MLP neurons of a small language model. Each row is named by its layer, matrix (up: input weights) and neuron, and shows model dimensions 64-159. Each number is 200 + 40 x the weight over its row's rms, rounded and kept within 0 to 999.
After each neuron's rows, "fires on" lists the tokens most often at its 100 highest values on Wikipedia text that the model never trained on.

L3.up608,208,196,201,222,217,247,238,170,138,218,270,237,201,215,172,203,241,217,190,230,159,200,194,206,225,205,205,228,123,185,226,248,192,177,152,152,121,213,187,261,215,302,153,188,173,238,148,161,158,187,99,186,212,138,231,139,206,202,230,217,258,208,284,220,217,185,146,227,182,211,160,163,198,198,196,206,126,242,260,184,201,255,196,175,172,216,225,178,207,195,221,156,208,205,196,226
fires on: " |", "---|---|---|---|", " Cup", " with", "===", "'"

L3.up629,239,216,211,171,187,233,159,201,197,180,167,183,218,278,192,208,205,237,166,152,186,194,141,202,142,128,127,209,219,171,162,193,240,147,178,198,243,177,207,149,175,238,180,259,168,210,185,102,263,235,216,240,250,196,255,189,169,226,171,274,219,227,215,128,216,247,199,231,164,250,262,233,205,173,181,288,234,216,188,181,200,265,167,118,216,183,259,250,213,204,199,151,214,210,230,164
fires on: " of", " on", " to", " for", " and", " |"

L3.up1531,170,198,204,130,230,148,175,104,148,235,232,229,200,200,258,262,194,234,228,258,244,194,191,176,136,223,177,190,214,201,165,181,172,192,177,159,157,219,137,187,218,202,155,145,177,271,213,239,242,233,239,99,231,194,186,175,188,178,215,152,221,165,117,172,158,211,234,115,162,205,195,242,223,157,160,200,209,261,175,241,205,153,222,175,191,309,173,242,229,144,155,196,242,156,187,197
fires on: " (", " or", " (7", " (6", " votes", "m"

L3.up1432,267,234,172,244,186,176,189,188,205,227,255,169,228,200,193,134,233,222,220,240,211,229,299,234,218,198,214,125,213,169,203,267,157,144,206,217,240,127,144,286,237,164,160,192,225,273,269,212,246,220,157,221,204,151,245,236,178,262,226,193,200,235,158,222,133,177,146,158,167,259,205,152,88,160,152,254,235,141,142,221,148,146,211,248,196,186,198,122,263,233,162,250,219,251,204,185
fires on: " |", ";", " 3", "/", " 10", " 7"

L3.up1577,212,133,155,149,236,215,190,244,182,276,183,189,192,190,166,132,166,210,211,246,146,255,194,187,290,209,243,183,194,170,217,228,204,174,206,143,141,248,221,180,136,171,250,239,231,241,223,173,205,173,178,238,209,223,246,159,233,237,129,233,199,176,243,168,219,195,268,244,185,192,184,184,201,181,241,106,290,220,237,239,228,293,225,139,237,163,184,173,216,221,157,233,200,205,196,198
fires on: "ing", "s"

L3.up605,194,234,273,313,174,182,261,253,160,268,144,129,246,258,155,198,269,165,206,162,234,285,238,228,200,252,301,183,214,194,179,150,250,192,234,166,151,197,221,237,157,204,157,193,176,151,323,234,191,205,160,199,222,176,227,130,242,284,210,189,173,240,254,209,196,184,135,253,197,222,173,215,255,206,206,114,179,195,267,146,180,165,185,242,223,250,234,92,272,219,172,212,184,256,199,169
fires on: "s", ".", "y", "ly", "z"

L3.up125,294,226,194,193,205,153,203,193,179,219,230,270,212,163,243,150,254,154,248,114,178,158,154,201,226,272,194,263,210,235,228,233,169,163,173,240,261,236,191,231,210,191,149,270,242,187,230,165,236,277,175,211,225,136,211,166,201,163,282,161,185,238,175,224,77,153,194,251,172,208,217,192,180,276,145,212,182,84,245,205,188,160,244,180,186,213,182,251,155,253,170,265,192,255,252,179
fires on: " |", ";", "."

L3.up1050,174,176,197,231,200,165,223,182,210,201,241,107,195,232,209,243,233,275,176,282,257,246,243,199,228,240,221,228,187,176,247,197,183,192,235,195,240,205,193,217,143,228,237,220,122,206,200,176,217,149,258,193,185,221,194,185,252,218,197,183,212,253,178,153,185,168,224,212,86,191,127,167,176,224,187,151,151,182,184,157,220,181,57,165,230,193,211,152,279,243,231,178,274,194,210,252
fires on: "-", " |", ":", ".", "ed", "s"

L3.up532,198,239,184,194,301,160,196,160,188,243,248,187,246,91,250,246,241,213,248,230,194,179,232,272,249,233,141,239,186,199,213,225,158,103,146,197,237,206,215,204,177,237,270,164,270,194,241,140,192,221,248,176,167,240,227,184,150,209,245,177,181,236,210,154,201,206,128,157,177,173,187,149,212,152,176,225,260,197,245,216,195,166,279,163,182,175,167,130,193,203,237,222,223,185,206,234
fires on: " |", ";", " 17", " 20", " 19", " 7"

L3.up84,210,226,200,237,222,188,228,167,209,252,270,219,224,217,195,233,189,219,250,186,180,242,110,250,135,192,191,167,166,186,176,220,196,174,117,149,197,216,153,182,255,218,157,182,275,159,145,228,317,149,222,220,237,98,256,95,220,157,213,249,220,181,186,203,276,216,189,185,208,255,206,206,283,159,196,227,179,266,201,253,169,178,212,256,199,128,176,159,219,258,138,106,244,223,246,243
fires on: " and", " by", " then", " first", " most"

L3.up1278,125,153,242,201,227,254,165,125,208,194,179,217,215,171,218,183,180,147,235,180,201,180,275,210,78,192,210,181,221,233,256,138,180,175,172,192,244,212,169,179,243,206,144,198,118,236,196,231,244,245,202,187,153,161,252,167,188,202,171,173,204,225,245,214,149,204,233,205,148,206,198,185,239,200,211,171,233,225,180,181,179,196,138,222,154,208,177,236,167,253,218,215,154,158,212,210
fires on: " and", ",", " 3,", " 4,", " 7,"

L3.up579,202,190,193,151,180,232,177,150,167,225,263,189,126,195,225,179,153,106,200,174,226,146,213,137,205,193,210,190,178,201,87,232,254,211,201,202,144,136,273,218,192,149,207,229,188,150,87,187,221,220,180,244,171,226,255,129,225,187,262,220,266,163,133,148,137,216,210,178,189,177,112,248,198,218,205,305,259,138,174,269,222,174,147,174,93,158,203,194,167,145,171,188,217,261,157,203
fires on: " of", " in", ":", " Air", " air", " waste"

L3.up0,164,220,156,250,196,204,192,169,203,231,123,195,167,248,223,257,142,222,201,173,231,212,157,257,119,208,187,271,215,146,250,181,184,240,162,152,219,117,204,192,248,171,179,227,174,257,222,155,194,181,200,271,195,185,236,219,212,208,256,144,159,181,214,193,182,150,200,214,211,170,260,201,170,194,257,191,237,244,272,157,102,148,233,178,212,192,207,195,222,233,247,175,181,289,245,144
fires on: " |", "==", "\n", "==="

L3.up724,223,238,210,190,156,209,236,208,128,160,268,262,258,178,251,296,235,252,226,234,269,145,158,257,155,219,156,103,228,225,169,146,120,166,164,249,158,164,228,236,177,263,103,201,213,234,226,222,218,216,182,226,229,187,275,178,144,215,202,159,236,153,179,227,227,160,232,183,170,188,200,164,222,157,209,230,243,128,251,142,153,96,178,187,193,231,185,172,215,258,192,223,204,211,191,216
fires on: " 1;", " 2;", " 3", " 3;", ";", " 5;"

L3.up227,184,177,199,235,235,199,212,197,163,203,193,155,181,172,193,178,184,160,173,208,175,166,249,203,200,255,198,206,149,202,225,140,277,122,192,155,219,199,176,179,183,106,241,147,135,224,201,255,157,213,217,239,174,188,237,177,189,230,228,220,232,181,150,229,168,148,265,222,161,162,227,245,208,250,276,269,253,167,180,218,171,212,130,177,204,194,194,177,137,132,196,176,100,288,224,165
fires on: " as", ":", " of", " Title", " listing", " contains"

L3.up1560,152,163,219,236,193,189,234,220,188,214,201,221,191,271,151,201,169,248,174,178,191,170,208,227,192,210,200,252,159,145,187,210,134,175,162,191,227,233,184,272,211,205,135,165,159,132,244,174,180,203,210,215,214,148,248,158,145,216,308,188,237,181,220,168,179,241,237,136,240,219,187,133,243,212,229,208,185,196,210,181,183,215,164,229,191,212,261,222,199,165,163,119,221,159,175,276
fires on: "'", " with", ".", "s"

L3.up1791,218,148,148,164,218,202,165,174,182,198,210,287,227,231,182,262,167,158,208,223,282,135,194,234,203,142,159,254,227,244,320,190,180,189,163,222,255,170,130,238,153,99,240,172,276,298,183,202,212,271,181,265,209,217,125,242,161,196,206,176,211,211,174,205,167,189,182,188,206,151,212,198,201,159,189,210,198,180,215,186,241,233,194,212,214,176,229,229,301,234,200,223,207,269,225,179
fires on: " |", "\n", " ", " votes", "s", " and"

L3.up910,197,187,142,180,222,190,230,178,191,155,178,166,128,116,207,245,189,182,263,176,166,212,149,229,199,210,280,241,245,210,226,221,188,73,196,230,243,174,267,177,210,240,208,198,209,208,194,275,183,182,193,227,215,224,148,277,158,209,232,185,252,195,255,198,231,257,174,223,147,191,154,148,169,181,274,160,173,184,226,203,202,177,258,225,256,196,220,231,155,192,153,211,195,243,219,190
fires on: " of", "|", "\n", " during", " after"

L3.up973,226,181,199,169,235,208,166,170,150,194,157,217,198,184,239,225,176,150,262,162,170,197,120,202,225,203,220,191,268,198,166,161,183,194,255,124,195,115,269,216,133,206,195,237,284,267,146,222,181,209,176,227,195,208,238,189,223,212,137,259,301,170,222,212,266,158,231,222,176,271,192,188,221,166,175,148,156,206,185,197,236,186,237,249,177,179,143,191,225,163,219,215,238,208,192,168
fires on: "\n", "s", "===="

L3.up1026,124,216,183,147,227,189,145,275,252,167,155,218,219,177,234,170,184,182,178,288,234,168,158,187,154,183,208,239,169,302,156,240,253,191,176,166,218,273,128,243,243,229,126,166,160,288,185,141,236,101,129,159,165,188,195,163,205,274,184,176,194,177,215,125,221,168,207,147,215,248,202,210,264,106,231,143,136,134,158,197,168,188,128,250,207,234,185,163,163,268,213,219,227,204,238,194
fires on: ",", ")"

L3.up1178,166,189,242,188,176,247,164,118,204,167,165,239,249,236,231,194,211,126,259,242,227,203,131,185,197,216,197,244,242,286,162,213,216,204,178,279,170,172,206,210,231,141,149,167,189,212,173,236,288,197,170,224,139,164,182,170,209,174,108,218,234,246,193,184,191,163,111,218,144,156,190,251,253,154,213,192,189,210,232,228,173,136,169,219,184,181,171,195,164,223,163,264,270,275,153,202
fires on: ",", ":"

L3.up562,268,209,159,151,198,183,222,218,124,186,168,245,203,229,181,230,173,129,196,174,258,233,208,192,203,99,128,233,248,176,248,177,210,204,197,237,199,205,206,122,198,180,182,171,251,244,267,174,225,156,146,181,213,132,162,213,137,191,223,209,207,200,196,159,180,133,188,209,252,202,202,182,126,184,153,136,305,220,202,188,162,258,154,190,201,178,252,229,164,162,251,244,131,106,195,237
fires on: " (", " from", ";"

L3.up939,270,200,232,120,218,203,188,177,202,161,206,183,224,201,150,130,171,230,164,229,209,215,159,236,207,238,150,204,201,168,222,147,227,165,121,164,204,221,182,212,141,167,260,212,260,148,171,155,205,192,181,188,253,95,237,131,185,192,236,218,201,201,167,157,224,221,172,267,258,162,171,145,161,204,189,201,230,167,258,245,173,211,161,161,200,166,169,158,217,195,175,182,122,284,270,173
fires on: " by"

L3.up137,265,182,173,226,246,267,192,228,206,160,182,255,187,222,167,231,249,238,271,275,278,198,176,181,209,219,219,235,173,192,236,209,174,134,210,172,198,147,215,171,150,233,148,175,193,183,277,211,193,246,98,125,202,218,163,234,124,263,242,209,213,285,168,195,200,178,164,262,222,198,155,198,234,188,178,207,247,202,189,144,204,220,217,244,304,209,183,199,171,191,220,239,159,198,252,166
fires on: " |", ";", " (", "/"

L3.up1608,258,276,235,167,85,199,185,184,172,260,209,227,221,259,206,246,200,258,218,157,265,194,137,191,206,208,146,214,178,231,131,184,224,191,257,227,256,153,229,229,147,220,206,181,229,157,141,170,279,227,163,224,203,211,205,141,126,209,199,208,263,184,221,173,280,181,212,251,222,196,194,214,243,236,201,266,196,143,151,274,206,233,113,194,191,160,237,276,179,245,241,311,244,225,137,75
fires on: " for", " to", "-", ":"

L3.up801,254,151,241,161,262,157,235,175,80,290,182,261,205,223,145,267,140,239,208,135,199,299,208,167,282,180,180,190,163,172,195,203,190,188,251,160,194,148,212,179,158,265,200,192,211,212,205,154,195,131,198,243,169,263,227,149,184,243,238,245,150,250,232,163,217,217,276,182,194,199,125,191,148,184,220,167,184,276,170,251,254,217,225,240,231,190,193,264,264,235,236,161,238,250,214,151
fires on: " life", " career", "History", " education", "s", "=="

L3.up1416,200,229,152,136,227,225,123,191,227,196,271,186,214,233,207,195,214,204,234,197,250,203,252,273,157,209,174,203,225,188,139,219,222,221,201,210,215,165,221,239,183,184,121,234,145,214,250,226,214,230,197,148,175,210,187,195,239,167,236,155,183,234,181,144,200,210,168,212,262,228,136,148,182,248,211,160,271,195,223,232,97,206,203,273,164,189,193,184,227,229,220,265,316,275,120,187
fires on: ";", ",", " /", ");", " Columbia", " Lincoln"

L3.up430,148,222,166,147,259,152,139,160,207,211,236,209,218,197,283,223,193,208,243,169,188,178,222,220,182,201,216,314,149,222,153,215,259,160,231,224,159,205,139,314,170,181,165,190,117,242,204,201,174,243,181,164,174,254,207,192,224,157,203,183,207,130,211,202,143,216,177,160,164,164,163,231,159,231,208,161,205,175,235,253,160,208,124,120,186,176,244,250,173,218,215,164,215,228,208,132
fires on: ".", " (", ","